Weights of a small transformer language model: width 640, 629M tokens.
MLP neurons of a small language model. Each row is named by its layer, matrix (down: output weights) and neuron, and shows model dimensions 277-404. Each number is 128 + 32 x the weight over its row's rms, rounded and kept within 0 to 255. Numbers have three digits each.
A block is one neuron, or neurons of one layer that tend to fire together. After each block is what it responds to, as a language model described it from the Wikipedia text at the highest values.

L2.down478:143073107142180088114178123151075110108130127157101138094167149113206107112136098140108093132113171114151118062110118163138102119171141101125174146102184097122106167146141127156075164138192050070083170108157146128154151140141165119165117092114141122130046085065113160117144094126083116099092116123125113136164174061115113123101110139152122142112143108081143082090119161153126110093135
Word-initial subword pieces

L5.down69:131095156129150116104111116128136151187122166132171065119111105169170098120110164100089060147099125077110115164172166147175129131126130150174137111131147187081145067108134160138120092169131149093155157117139105113166081132152137195150134096160169165155193159086107161111091167196151117136155135130146141090120124112161111167087111104132133117149144093126148161098138139167070107128132
L5.down710:148114074058073165113172129079126142160203110142209069129159121095120132102131122104099145125170088096124132122128045144083102141141142157108074092140100101133079185145121074143044160089180094131095167115102094128122105106134147149109128091148134125185141076143115103047091142139091127131155102116110100130106106102138189088103123091096106113143169218124101149092170097167121126081230
L5.down1851:139143140096150156169168113142184138142157222125210131083128099095202155143165097148157150143106115137166114102111130085134058165120163160148074141122101154130106080129119143136056109155129172141149128115150067088168101103093096073149167114143144133203200141115166127118147129091076058085163070124133130121079119125057113157112194124157125134150120161139151122141122130124094132179196
L5.down2311:162089139165118117096134103090090112147082064158151087105162166114139084088153126154114077186107145138155157159086120130124181160117102113152134083160142116113076128148117123102139167126123102131175133136163164136117070112131116135113136171151124150135125082163159159159120092108104152101140098178162110093153198091157122077116136123140114132082118177075085078073109088153113154121128
Noun after indefinite article

L3.down30:160131084199125103135068108084163144083131160130203143188139127088115113097164051120136108079091120164146106113081110137156100084132120134155115120141179113111125112134159152087064177151134110147075146108127180087096161181115104115177118113115097085065180156090145137151137166151108150158116102168152144159154147122114160108081114047095177148141107142205120154152139059146093061162069
L3.down68:146108144138123104190190114108146099071134108130130121215158135098078163121168149109192119179108059167146162176118159141157130076157121125055120136141097095123129138159120111074098100103113158174125039105097070133125140089169105136112183126087134175122110082108147161106184123095144135110109203150135163137162155171139143129137063128117120138162095165134151133145132124171114100145100
L3.down582:131115108154107099130126152083110107150116144130177149163114157147158098178119144132092170103116112144123051145135157096164113118126132079096195139132101121116168078141100119110172158191125114151101131125151098115085063198129171135134090118127115105107125134117111110115100061150160104217136106144156096086113115118101124117115081132069120149168168104090080142067119095136077143095134
L3.down668:116152114147138113113067107139139139106127116130102120182133116119111144124154137126158134128126114102103099169108084147131066114137160141175144138116115107134127168126112141080141109164098126127195145127160079112122170114138092076129107080077136131085171154196097193164147126077123129081106141136165129142105148107162114197107097106163103132177127086185069134162150130153134091119178
L3.down1076:156161143137145077137113124197121134053139122184137160128098146144090138073146156170157113158132105160151095130115075074166105163160078129074130164131144160160085143086138111084085148173119162142138131168134139161141126062191145120136125141106125162093162122120126143137145091150105081144142160111114178143163109149126172138121094123152133160130169106171151169125090119146075109159185
L3.down1094:140091176100061132171118157152085088169148171137162105063109154111152129169195116196103190201101109154143074129131135113202157110193129120121139135136132100119145076120082154122149126112135122097085105083166107161096121091153191098149103092117103068138128126116175112139135172141107182140082140150204134164163170101100133140079082128123141182154157161161138117084164164170148100173131
L3.down1095:086178067152135138146099069112153126140087148140174117081149136206111097177073068105143118126117133115156180118087136144130141171139108121173119098137164077129062153158174052132117151084117138135103170101099121128176148141172142085110129109089103127118137081155133176047079145112100060102059128158098158106149126110128111163161227171141120177079115153148115109164156072141160138138092
L3.down1115:106167157127120188153126131166120140105162119107077099187128081181145078096128071175069153139132117117093100123179078177081137146114057134163109147147125191176171099114152165155175111121095074165111165093100192102147169148089192135137067101189148079105114081092103167144149101162109139119067117142141128168140076114108159077097124153086219157124117106190164132116156116157129128073137
L3.down1132:111139119129097163136101148152111097190101114092066161149109126135138064130115103176124138143130069147105171141170131139062128162162119114138102095152180192126141134111100108148174103138076119132133203121111147161175138128128130106165037070167119096115111073092085162090150110116103150162099122131117157151122087127110174092145183153125186170113110152126158166071149133165136150096119
L3.down1294:102156159180157124101112056198155131138116070117142187199142176119107174120104116221126160134106106141101069145097130109167145141101120124124156163171113154092135134141140130154097178100129146177107217056192103022133151055153132085138136109128143161112127101111146119142109061095100119115134137180082151108101179105155103129090135165161180117180128137181120132167115114189076113133163
L3.down1666:168121107143106113107113061191127136059110092066096137117121104175131149170110100225197127129185107139142060184157143104180145118152144110094104164148155109126136170135184152172063087141144145111146178049115069114118167137112154083175184090106144133153161082127142090068109153150096099122072054146090168090107174130142180107196137194123124177118119122133144106175135117123152103166158
L3.down1733:120092111121190082118183076127123151133064065166161111183146120086138129091096113193163192151106093156155132206123141147124116133126141107061163122112183121106155167091121093120113033130207098153127148073089097101146154158150144062091139117180116096079160088138108110134189103130125180152134159136113169184088122123125153085069075125098130108135117206142174152153150169169038168134127
L3.down1931:084146100144139093134147054091150156124118114088106169156141098110078107165224117122123100163198141108108111112108192172142149157128176150196095167121104129054112130150149193120141087096060126108119126139100125113158124099105154125137118075117111121133138112171189091151129234093079100110146176168139085121079106194103179093141103081135131200146090160104147124072160087135123103092115
L3.down2077:134097125164114107163111121155116172129133113143099157112144121181147141103102102203153113136187166120108104109147122135108206132175184151097204123051148136142131135187203152145096099142182143110150176123138132102185082176108166155117128153163170113079107079102171126161096167186178127150161064129130118097143138122138106109182141160115113148128130161122161100182146141098180060163155
L3.down2351:115120145080132078139124144141101162106152089145173131108165121073093089098110096159088147098122133161137137102154107137126121136095126099155138164176145163151131159104092150137151136161101046143091165141109156110138122146149135109139131136122115057161134152149149112106117104164122102143136114138101138152141154127136134093107122109126191147122130073109082169113104120173058169075112
L3.down2477:127119141138174117098116153135157116149087131164108119111148085089134100178116138173122136127076144132087170184123133136080157126128155117135132154080103069129134115149162107068094079122160083162091092140159112194118136149163106048146137126134135128134137155136132096122092161106170101167138114184088128099121144040146141107089129124132147173140081115110144141127138171080157117138143
Media production verbs

L3.down39:177200097178145123116149112109189104126150192140110127137146148175062169158136097151126051145146172066183136115103112147123123170119163098092115122189158128080110120190227125114163128169144103137076123124127136152131149120125114060151165145081184102141139121130147146080149131141143120101136132128167070150173106104143153091118156156137113113145051139119116182114124135154081084134128
L3.down45:171173120098115150137165108133124215158118140136134128092065121117096157098130088136136042140087064124132102147095138109114105076054113107140100162150129149048156118065129074120169132122125072080137132122082099095140090105099132142164108100136102099168117134180142093170112105151148139081144079166062114080101104099075102139077067158134112172139045146161080158140099132096142143143112
L3.down230:141141109113133135075147105141191125142134132144128129118125116150109158133109063138154159155094125164152117125068016142123164106107150137162114087135175121140148125141128049085123143132117178134108133091114191144113144081106185116123133123182189109133166134108123097156092125141076170133131108113121077166141111174121117192105179092115117119102129142189138122139139118153167102139136
L3.down248:090110128147169131148094125087123108105185138060119093175135084174119110119087102116153111158072099073195123026115178174143044141107137115164136143244193144069102139136068112061144107151139099092148114134102122127139133147098096115106162144091141140111158129184131144154105177115113141123151147135138141168124177105142171119124054165129106142173127154054094140113105139142089144147104
L3.down336:223162126102103074106115122123100128156193149095064111077061055155100156102114171173124155113120133099135119094152154141160122127138179163109156140111136086149185179096110100087084145106181126126084089118140120080131150088145111114198122105068124153112147171134153118125111095143154108179161114144101109142193160099121122104127156135118163108095152137122101134126133089157074072107160
L3.down513:181116147093170114178141143142119148124123215154147093122155168127157106089144105144132134127106128084145126062176170110159108120174155203164075093149129085129162149158146098122064144130130068163056101102083059136118126023128100097109139106111115093139210115109128152178074161166114098119114123144153171158178142133155065109104073145124118183152089148083139095092146118126090138088140
L3.down608:126083160116108117179159127065192187201191115084096143134168130130116136109154215150140074121122152137129056055141096112116125107165118124128118151130100117093088131116095099132101140119106113090084152106136115071125116097121139115237152082092082163170130204097117165172126151144185165185127145172108157155097173141139126105087140122136160119091125110121115147144149202142141151099125
L3.down643:106124140125169139170097120156123108167169108135146088147169131119132124111143154158177058166159126141246134111065122114159120155170140166109177116170197167148110121094139105117062194193109122122085131064137138071176148091159172098045109173142120067134164098196089079094129086089167170153140117173178105158187115052171112105149131094139145107123147124068112113124142081134023115137188
L3.down684:108057119122147110165141116110132116127099126118126175093165179121129122140132114157163129093150181092119119125129070156074104170119142116165191128160188000125133181134105117130117143090149125108115135095141070116179204115138142151092159099100130106189166102109134111082116073131138146135147132133135088167155157081136114148103073083086155068129172082091103144128086085105073132073126
L3.down743:169148151143100167124128135144182097101187039111167104135130120114136131076102117176100118135118062059155080096119064155137132146114125082142152129115131103146113157135044121173155095145109107121127180141113107122130114073098094128102132078024129145141144191138174130133202192162142146106146093117141102115156145155127132158124115129134178078104153070086145126136093120194105136103111
L3.down1071:160119098039124137115160169116127067127150121157099134084137111136135128110133087176097111121146082055146142035102062137134111098071087097143107135157206127060128134142109129094142145165150063116124144077076140117131105077132103160138198101076117071125126086119115111148144145145111146126131090165091124127146154128078147141144094092097143124133106142078164112083111181145074163158137
L3.down1149:125155073122110099203134184109066043103107149120169127190153130137114143117093101165165144151107088135056168141099089148100090137128125154174149145163188105111147148128133114128128153110164092126092154124119114138118121129174109143159177207092126106168152142136115108152131093118190147171126139104141160143148146118103147134061098088080076126149191179085131158089162122134122092164164
L3.down1173:109147138145120141131201095098164107175092118158173174175098115077076180132109138176149133148101135062155129078155065148084121153181133163148124146122188087085198114128115097106112100084133171134148103134099146077080141131120130153134097117116124168057149074190092091128197181132122134150073108159093106137128233147128090126146182161112156135097058140215149130162121159075139099104079
L3.down1223:119120159150149151088159136198135141131140085120138135118113091135169146155106124136122144116152070085121099107192097187103108153085103135129116154136183128123122151126117076077117137168101131147147147116161113061130132005108188076112150141099133097134099097148117202154085153146134125102084131143130135085141135101097105114102138084105128084101123166078131069109094125147175114052070
L3.down1292:144208194093160133125151148114170142182167122095073100100113118119117164079152151108137115150106113067155094053133096085084116141172162091098076143121164090096147142151075085086120140114157100109139095078165122131107126106164145104100160107121110104116132143126156113105100118115110177135176105154110101117150177130110091095119116159139121095090118091123131155048147127121106109119105
L3.down2544:133168141147131089139123134106159127164131175177114128101152099104145075126142105136105103114094137166150150136127121118134128107180136123131057128109149099058174156166110094124175145148041082060140158160159142110129137119161079095175163152068089127145112110126074101117139099104112152111049139167104109078176126090146121160133111154075163021126099148111105145116101138147149105163118
Word-opening prefix pieces

L5.down219:135106070120143122118071122126101121101082120101111202128136147119086140137118177138153170131113081083045122140150165137127129117137164089100112097204168111127133087179147156037172120178133074115137191133066099161110157104126082165104154129107174169179117137123156118133136172104096099131111167104100133162113127137106073165184166116135158128123119082156174109120158103148109104092175
L5.down1160:128127142173171089093099160153104117090119109142128117142165166105074117085039106116127122077146097113193139150140097151121121153136122080123141157166141121115156136137092119114127147144105098133131113122099124113130131110113130116112157141117158136109173161108148116188169171118186149098138151157214150121151184096101151143124146089151157124090132076058134115088140103188191069141155
L5.down1378:067130119141170070154119167213134086151119095152149114105117105174169152173140123147147131135138139106066106146089134110114179088125085170170105140130161095094159099113104161093159073174150122127125080060163151096146134139131128116094155110167113130170168156110094123178072099141144117144173118133160078178143100131110145113134145141080118112175127125053141110099167156154123135145154
L5.down2489:132164131164137081093150122152107147154134126114105126141166130150131147121101102128146117048154106101081103164187147199101140148107156115143104168146151101154093158146172166078177113159075074092090160139148140131105190145070129132126136092150162108093109140076177164121101119159121144114107159094168091133135090072155148115177161144085110170082039110109092133104134090139169080094171
Authorship and production verbs